{
  "num_hidden_layers": 9,
  "num_attention_heads": 2,
  "num_key_value_heads": 2,
  "head_dim": 128,
  "intermediate_size": 1024,
  "norm": "layernorm",
  "norm_place": "pre",
  "tie_word_embeddings": true,
  "parallel_block": false,
  "init": "normal",
  "warmup_steps": 200,
  "max_seq_len": 256
}
MLP neurons of a small language model. Each row is named by its layer, matrix (up: input weights) and neuron, and shows model dimensions 0-95. Each number is 128 + 24 x the weight over its row's rms, rounded and kept within 0 to 255. Numbers have three digits each.
After each neuron's rows, "fires on" lists the tokens most often at its 100 highest values on Wikipedia text that the model never trained on. A number after a token or word is its count.

L6.up1015:117138123093116145158119090181158113129099098148113112131149082118099109153096130088121139127150141096159150131120142069120187143140159162094102142111135163134088149149108115101201116140110131114169153135090190157098151109135107109106113121133152121146101167118136139105108105131090153121
fires on: " the" 40, " h" 15, " w" 7, " H" 4

L2.up380:111151113153136078109145108148101143141139120112126163102105156168127149162123153104131128081100112111137166143189141177125158104106109084116131114131122147103133144115114129075126145134149133140155157143150126123134087112104089088106125130107084154171155121143154118110138092156152112119
fires on: " of" 27, " H" 8, "f" 7, " T" 5, " K" 5

L2.up888:126126098136097107155125137097110171127146115123120104124165116146110113114104110140113162171129146140110132156116128128152130127140173152135149132111121098111089115157118152106100189160133126099136128137105118165097125100090125151147102116168128075106134113135103117145138123119089159101
fires on: "\n" 23, " He" 17, "." 16, "==" 7, " in" 7

L6.up655:109150085116120128106127120084101133146072161147167121101157068102105129106098126130141092152119164112174126141131159138127150112152120106125125201099113108141142139134082158100143170152140131172117118131107141103135120139120131096136116127096153120108155123111114166150127146111112107160
fires on: " tr" 33, " reg" 16, " Tr" 13, " Pr" 8, " Gr" 8

L6.up651:115142163111126147146112129145105125102125119101106166105121145135109110116072128125141194121115118168150141094118128150128118089109150099111126108106152134162116168119109113124098095144154113170082102116123109145128164129122105117169114135118110173093147176126155066140161142096137111134
fires on: "1" 31, " def" 10, " along" 7, "ort" 4

L6.up931:108098141163146110123153054111158106097130105122149136166132124151104131132117106121148131135101087144146147164096103134149129119090144138090135119140124165102144123148097173144139079117118150162134129152129130112101112124099089116130114127133131186142107168092109171156123116100117127148
fires on: " R" 45, " S" 17, " Re" 7, " |" 5, " Occup" 4

L2.up536:127123149121118113105131103178139150205153144108150112148146139132154141164115154105131157133142093177160159098138138156161115109130093116173113149127117155130122083120143100151137129085150065108122176132133127134134106115132120115128108140105128115167128168130099153111150165122132094139
fires on: " " 21, "l" 10, " |" 8, "b" 8, "id" 7, "c" 7

L6.up175:174121098098125112159133154153139118135116110128120126078164115118140108157126156152134125135124130140163120104147093109135109142110103141152164165087114140130157162110125149132102133143100107079128063145102141134160121139161126161138104162157117155124156139124165112129131167147119101113
fires on: "0" 21, " the" 13, " an" 10, "8" 6, "s" 6, "5" 4

L2.up1012:108162121109145157158076102134121127091156130156139111135158107095109118137147141085111122140078095123123128113099128134168138087140142152124108106109141137112094105123104067138136143096126154124171076135118106138135088114109153139130132188135155139107122118098113108113210114131118139128
fires on: "ing" 22, "0" 16, "ion" 7, "act" 5, "ation" 5

L6.up905:140113169105143113139084132131150148123138134177100138123106102133114143146149130134115122109112074057136146165094119146178111111135073141129093156158119120086128106098122125162163145068137105152145133123125101098152140081108139127098128111122176105106135093105085159124139097089133098115
fires on: ":" 33, "°" 8, " an" 8, " met" 6, "st" 4, " co" 4

L6.up346:120138141172115130170121081155085144108115114097158136105175103160109149128149144136130154131149115107151171104150109097106106125118124155166138117129122150150133117096097079166099107124112120144158147101099164098106140099135094142128100104135137187133179183122150106157113112081078161108
fires on: " se" 22, " De" 16, "se" 9, "ne" 8, "ere" 7, " I" 6

L6.up559:129119125105120133118160080136113108141096161135131135122074165128132128161094092178128150123113148141112156067118087113082131160126100065125137168091145171126144133148141122121127127092117116080153110111134147121081118125130136168175122125113139107121159070107127138159130175124104144166
fires on: " |" 72, "," 7, "or" 4

L6.up312:166121190100097105152154149109112079112111160101121112132106115161124140120154147103144129138146124100148120157087178128106103125150120126117086102087143176122135123107128088147131125132087118113152087162113131097106120127171076133141149145123113118133144149139068119118109144157131108134
fires on: " h" 40, " am" 9, " t" 5, "is" 4

L6.up528:117116098121146095109145131118162077160082113123170125119129106148089142140090165123094115175137122133143124094141147153139079127128138121129112129160131119146134078192095157107130152111097135124143100119133128123150119097171118159162102157143115153125163163120090115125126082113126130141
fires on: "," 39, " the" 27, " or" 7, " and" 7, " a" 5

L6.up254:137102141172102190094080172146143130111106150119151145140113092139115151155132092120080111118165115133187135150126117120134188141155118142111119071088097168171146118142094153119131121089119140137114165162092155145166116093114110128147113129101101114110110153176144128185129119092139080163
fires on: "-" 32, " a" 29, " the" 12, "\n" 5, " The" 5, " M" 4

L6.up488:151100126159131126155090151118111117148135115123113089107122105136128146157135117105123132134138108141126156126131104135095142164122129142087121158165104148168133120145111146129116112117163113079073121120125123161138112130108078174168138116136112114095176085157175133170054143141165124188
fires on: " ab" 21, "on" 11, " mon" 9, "i" 7, "is" 7, " Mon" 5

L2.up913:170090129084117132104114146106162103151085118156154102164099099107131094123111143134101101116151114157133106135130145125139138148119106119161152128129085152119111154141160142146126110118132143163097144072155136125143148166095141106130116124153093147098134138153094135113118126140170108097
fires on: "\n" 34, "i" 17, " |" 15, "ec" 4, "c" 4

L2.up59:118171127102137113129086119141139151100100152127125062085080127141171140107135124109146156119137164084146117133099128092120131149105142097139133134120139144144105115142166132105138138150117133111133118151134119114152135123128154155127113166112169127154124165143148088147127171140103144144
fires on: " h" 54, "ol" 10, "ian" 7, " Spanish" 6, "1" 4

L2.up697:177153128172109133137121127164123058124123159084111146132134111158115137107196132125134129114122128115131127174091147094161166103147094108116121117136161137128111132168115135175181109124128158137144125124150084118111096097098167098150077162169123092124165120127100119120101122123178126132
fires on: " met" 24, "et" 21, " to" 15, " by" 6, " poet" 5, "st" 5

L2.up455:153099166120097139118088119101119130170103081126118138158143178141140159128145170122095155140138106136116144132116118139114137086150133159114101126124128132128121116141138111121129141166156121155142116102157106129122138130122157155125126153184140134077138158157112140115144155107109157105
fires on: "==" 27, "el" 12, " ==" 7, "===" 7, "ent" 6, "." 6

L2.up514:118115108135156140116147174165113107133095110134108140137127088113121115098140137129139176101128173124084104114136153101146125117140123145157166143119130184131133123118110156133099144136164125137121137150152103145134153128125177129135085113114130117154145091107165075160128148154120096115
fires on: " took" 12, "9" 12, " won" 8, "ed" 7, "ained" 6, "osed" 5

L6.up98:125136078100138130098114139099120137138133148174131138114119137118089156157110119112150140113110106150111166090174151069130162071122116103122138154144095104149135140156130137161160118101133100126138144090137123135176140150132151132117081143098100140153096156125123145133130131139123127145
fires on: " " 95

L6.up672:124139122120129134151116115122125152140096124028111097102130142123113125133143116119137135135149207136121209107091110154110102107144169142147123130120126143133101148125130127139110164132123141122158118128100169149135111148106166067084158138097146140136122109115145137133114186144133072147
fires on: " th" 39, " Th" 9, " ret" 7, "th" 4, " fl" 4

L2.up948:097137143124105150140158147135142122123097148101139153134121107150139137106072140125099175180114141150110122136137110120105112153114141157129148111109111169075149136153123180116145130121102146171107116102151108106106122110165110124106100141158103171111132144130130119143099137150150083151
fires on: "if" 19, " more" 13, "or" 10, "4" 10, " Arth" 6, "2" 4

L2.up1022:132120078100148167113122115105143116121163153136171132134161163106142123091120157136129122127095131148098128102170140120141146112073078131134134141139146147122149118144158130139161119150176135144110115078160093155101139132136083121108139119122164133123141144103120108169111103117102095079
fires on: "-" 33, " |" 25, "ay" 10, " " 10, "m" 4

L6.up541:103141132104149091086124162103147151168129108141121129126145172152124115141133116139136127120145143096124134144158148135148161140075107136128144136133148130090111103080121131118139115139121108138167183137132174108124120114131158135133083140094141142104168166104144105099138159135134101134
fires on: " C" 35, " H" 18, "th" 10, " fl" 5, " Fl" 5, "C" 5

L2.up16:156139119111124158104107098101158139140102099115128104111084110156108140160112137142114115151134100136129143157135187157144153137155134133163139087108144134150103142116147096142121137147111180136130106133127111129147142097107149140133129138175104105134122164146148143134121148115113149141
fires on: "res" 21, " until" 17, "hem" 7, " pres" 7, "1" 5

L6.up236:078174133116109095150113145136144093130160159146101110141151095082106163144139093111090119183118137187189135173134098171126161097133078140133167120111134135113149131127131123137118090098157145129144115180106094117121139152195118183150128152094115105116133122139139113130142142129135120136
fires on: "\n" 27, "0" 10, " his" 7, "8" 6, "5" 4, "9" 4

L2.up829:138108120130114140084093154135091139113124160133141167140103139117138185170113150113128127139157162118145158116105157127160076131087090137117113149122150195097156131116122098116128125095146131102092098114125116110084125108116085128073102137144136145095127130133123115129145121105150110122
fires on: " as" 27, " including" 11, "'," 7, " also" 6, " -" 5

L6.up953:127131159201130123102083136103135163079116060109132120120133111141117115101167119152153155141159109132127117119108079115124166128103125144092125110097113133123102129119166109095157161141143119124144138113122188076103142108128135110102106108144155124115112100121143171066108144112100130097
fires on: " H" 36, " the" 16, " The" 14, " a" 11

L6.up241:131135128153102166072092132144126135112132153096145134152135115130139144131091104137134097128108105150132132103148165129140119110130121156092132182130144107112114083112132130107162105096122137089118103145099147110119142128127095109127131164113146106130129137132111115156124149152111103135
fires on: " to" 35, " as" 10, " a" 10, "," 7, "-" 4, " the" 4

L2.up690:096120122111104147097149113114114096154126175174134166145127116128140146174132141148122124136120105175073147122086122115152127159135129128149148153117119111145136123141128149120077140119145111150141144146097162130100121142145118152140079135132175108135149115130110134158098154076128157141
fires on: " |" 49, "as" 6, " control" 5, "ass" 5, " the" 4

L2.up501:058122085132082136132121122172152181150156102104151151124099118078162125158157130164121176132121158100121143117116157132138131133120096146114123101126092144147134149140130104112118127142110090083116086141124102126101128136184132119154128180137105138137155106113102144123157160118142108186
fires on: "or" 22, " –" 17, "it" 8, "ai" 8, " politician" 7, "ander" 5

L6.up796:097100149155110107121135133133138139119151152109141120129124161131177128134105069120124136118099109072106158127142138134110141127058128107124119125136119136124161109119088126096157119115139105157115129129144151151112148094153097139123129168157151106129141117124118151108135145151142115056
fires on: " rec" 23, "N" 10, " New" 10, " Rec" 6, "ac" 6, "C" 6

L2.up85:167101133145156109169117117145109113134166118165102139124123132134088155094144173128140119143147130148081103074110157103170110115133071113170139101130131141135140121129095127138157090165155147098129094142128130099131113146158117128122154150151141109131135108141128117154105130150153158111
fires on: " from" 21, " Ph" 16, " than" 11, " Is" 9, "amp" 7, " to" 7

L6.up244:137119145134125132086136150139089097173072118144120103127122169125166109113113127121110114155149132127124126110129167121153170117131103159099100108116089126123099098167134140167168135107147084140171133126107146130063119116161115136140093111110152137126156099096151150133133156159100134120
fires on: " c" 71, "C" 13, " C" 5, " port" 4

L6.up398:109120105128112143137164160135156110125149103136128122118122099115144174103118140131137095138166128137103124104145145129143111100126123122149135135099171126137085131129115175201196131137120088134138128088088143145095132111142142138115083092108129127143154178144189091125121114081106154102
fires on: " C" 85, " M" 5

L2.up927:149125137102151186080071157129115083102126116152119166096146162127086150132141157132152150145145105114127091126121170105141183141139127148137180127131144093139123154104143096172133136169123145143075139119117115152140106141103127142124128121163076090093139151128074117125148120143165162172
fires on: " J" 30, " gl" 15, " Gl" 8, "ry" 7, "iss" 7

L6.up797:141140070090134110115102106120102133148124132117158137097163089091146159148130131141140161140143107109085086113113114123123132114134132100110118104133112129139086093103116129154129112100088124167112136091120144094168118102126131098156117159123108126140098122158148106152119124118159142068
fires on: " comp" 43, " " 27, "p" 8, " sp" 5

L6.up853:144117121145118131125138102131121118173103164106119098135143159162141143124114165133114132135099111173159111102147141131126143139133123159115097144150131149169100092120098147126119103109090120150143119129088122112089176140090130144142075109109172140117123129140126149166103125107110150092
fires on: " was" 24, " out" 11, "m" 5, " am" 4, "ep" 4, "ed" 4

L2.up148:148152187175137132142121101086135111133113117103100121096137070166112109133095152140164095151145126160096176125117094134135140073127132161138065115079113135084113097101094162160124160122148126092155115103105103100147100124079122150160160140166101110129154125077134148112129072149165118118
fires on: "==" 14, " Sc" 13, "." 12, " sc" 7, "===" 7

L2.up147:179127129111140119109101122116102079143104123145098121100136161147152159178109169150123084128093172142139107098134118137154110129095120124172160127172144136133148112130124129162137179131129161099110146103114114130088141152081133143157133117146119148141107137122133139126065124111137131131
fires on: "\n" 34, " |" 26, "^{" 6, " comp" 5

L6.up1000:124136127124099148103134133122103135091150137120135094153133118118072139148087071131150114104148117092094134086189154112145109125138139124134108174162124093164118109151133144180078132131119090140145117168146106175083154156147090142141141097167153113119131129124131150105162151154127108107
fires on: "born" 24, " Un" 11, " (" 9, " Z" 6, " " 5, "c" 4

L6.up255:139158114141137172095101108120136119170110129104158115120063125167071141117115152169153122151059154124108168140169106100104130135101111120106128153137130109138096148131154167136110136105136115117120123115175177114176153106111152136159165122123079132123139121074103197123120144152139122161
fires on: " " 36, " them" 17, " him" 16, " it" 11, " C" 5

L6.up786:124112148104153142169108124105168126092108110163156127153137158137130128142104126138111140154125153143108100120167111123115155135072120117089118123170129134078099107156142114133122142115136130100108117132168138120120098143134138147093138128109138115112086148086121141145074155143147109133
fires on: " and" 56, "," 9, " acc" 8, "pen" 4, "′" 4

L2.up911:128143098124080162154177119149118142148116127134151116129084117148146143115089130120164170112157105095126128146126100126132087125132113167144125184116078133164125103116134142091122166114117165129116143118119121137075138121142149099097130116142181072138145093146125105132170128118083131132
fires on: " and" 19, " in" 11, "y" 5, "ory" 5, " /" 5, "n" 5